config.yaml
norm_place: "pre"
bias: "none"
optimizer: "adamw"
lr_mult_qkv: 0.4
beta2: 0.98
lr_head: 0.00634
MLP neurons of a small language model. Each row is named by its layer, matrix (gate and up: input weights) and neuron, and shows model dimensions 48-175. Each number is 128 + 24 x the weight over its row's rms, rounded and kept within 0 to 255. Numbers have three digits each. A neuron's up and down rows have the sign that makes its largest values positive.
Before each neuron's rows, "fires on" lists the tokens most often at its 100 highest values on Wikipedia text that the model never trained on.

fires on: " (", " the", "\n ", " from", " The"
L5.gate351:146130100100116121115190100143127105150088120117137101104089157120172142170132109139152157078115101125144148123122099142139091160119133162148121132121151109117143134107109098138129155094140143137118127162156138141114107136138106100143105160087138138167109139118131128109123141094159151142155126138108093137168120154142113148113137125139127134125113134122134206083122150120143123139088
L5.up351:139144139147154105148131098194114125137130123152093145135106121117133132117158110078149158107130148153090132115137140157110126126098136170156091154151114151099131128138151107127117093106139109147122165136144154140162106103132159111157143134112125144129103110110129090121148135101112163118120146128160078077112073134126083138147122121152102118121143103089183128104130111137126083111127

fires on: " the", " of", ":", " a", " from", " to"
L5.gate833:121113173068144110033137114119078105105167093148113163117137110139120164123174130157161121124132073139110131125158124127156129110118086120125060155097141130136123080114106140135132131155068124157141099133144116132158105160092166116117122144122130107114124102121143097167170151107117125128136124096103131104161128095137127118112130133143118128105131096119174115136112144085139118142103
L5.up833:136134113153114112088140165096161097084138091136083121103104103121118130121089130091095120096163140146152104140097140150118122128123107124135111192136133084086145175116119127168165131115096109108114133081173125133140153174121115131131169141144157119125109175123138098139119118130102162111146114126072157138143116118148140116116083144158114149117106100137140154161069105112128133117115

fires on: "at", "ast", "hi", "t", "ho"
L5.gate364:078124089102173175114160183148166143125130127140122112117115092135124113131138106123112144118107124178102136100131117087121137112130104115109112152143128094128190104090131139133108126146085142134131135096143099116081076140149127145132148127129155108134154126121126082132203160118163177146090127123095128166170097141141126130133105141121135129167112150137084118136120203106141132125124
L5.up364:105104107151146141075165151125129092120112105102106126143141131110083111128170159120113167110102100137083117138142107101070136156098166105115097066120085186124140140110174091171126157122156140131137132155128146152150127098082123122168133141150151125103095108176133109117154152099131110112109143116160120111118122161125143108134152127152113129136136120138125103134145082125137122087104

fires on: " $", "|", "{", " |", "r"
L5.gate705:083170133118119121134127156131160125146163109129138122140115069156149146183135105127097131186136141153163124096154142122155136134159151107114118148106162156147131107135146160133123133163075125168139115111112122100052112135105127155089141171158114142108123141110166109122091090132130123110109109084135123104105111112152124144145112124128132152133124144091132096083119124180137117148133
L5.up705:142136141139103139102108134186098175116147184090148151123128152153144169151129107114111143110129142116112114147112098103160146088120133139122124170147088155082157139118112156124138098123139159152123106138123185106097116142138124125108185148134124118115126187093116086083117138146109146110159075117113167130122093116118088112147173115126157107091121138129146130147158113140131182113170

fires on: " not", " to", " 6", "ine", "le"
L5.gate931:107083160140143142125133086096150125065086142121142128096167096116132148125133100141126143139148129110121105132132085129157140122146123150125145116128123129129170131118117121085137123086090085145164152135143129125153122169175096133122136162139164127050132090136171127120125151127124112169100096141138118126150153092100131153115148125139116106161163144130110157125125184151135124112141
L5.up931:125125126142095150128082148109116106090127090111119129153156140100136149109164116099132093089139134115155137091090148140110126152104130148156146148143136084104124109117144100156129185136147121146147113152117140120130146107120137132150126129159142134149168121126138118122107153096120099120084088112104133121126143135129110160114155137141135103162102109129103162151148132125112112163145

fires on: "n", "ian", "i", "da", "ino", "ti"
L5.gate76:116119137145123109115128122158116109137136113096131117173135053165137137122119104162147157151173169122133130141132118148083164096158096173150116128108133160092109084096120086132132127091128125121131101120120114133112140154121111116151128142101150101112091162151155110133141129105084154158165136118158140153146090107115154167115094099146055094148091128139145130098114119117153141114116
L5.up76:137161138143135136133155138143075136080110140140118128122088129142135142192147140160150091128134164123144114144155096122157132120150114132156106148092100136132135070125121067154136175130109127089151159126121104154115139100084117144149115126085101129146138157160128117141168177137116119096118121130119160124098138143118114147081120116140115127114142088124117138172180129118140139153120

fires on: "-", "mp", "isi", "rop", "our", "ima"
L5.gate663:114125122116106097127153139158153134113152100149147114145135105127077154107156106126130157130111168161127136119132085103173153092079125056122148112129141160101154073148119113124088154151164168146145135129139126136067120118137122131138124178153142154135135113143120102107125095109138109123144097121155105139185151117106160136147102140135138072151134154106164110119101174113177130094072
L5.up663:124119146135165126101155123134127109092100129151078130091131079138113158147156115113163151112161143108167137122113116148106078123125133127153150121092111115068141146128183154109136115139115096122108129147097083124135127128155124131124125076122135126128144096118116116175112146157156077135110120099140119117103171127151083111093110114086098116105151117090112165104082116136081148082112

fires on: "\n", ":", " so", " '", " as"
L5.gate581:110145107114149121109124153102098128143099152098126104130128130152112116167128140133151167155149150116159135093105126117131077096168109168122102118066128117132097099073127118095136167111132123158132118130127136104143108098131094141095091116112133157146090142124107117109168087119177128144138139113095134154108157159128142171144116158128103154180109138099137132084118111092140111131155
L5.up581:169147175142138103107134143094060152106133134148090123105137143151126151103117138127136124162148150090171128134131097131071116137176084136148092130087125098126126133133102119079118163110141094098157128132117124082192111093093144124132122111121156103149142103134136134144149123126132102157124103080115161088126153110108134119116163144131123148099160168163132141104120117153124107118139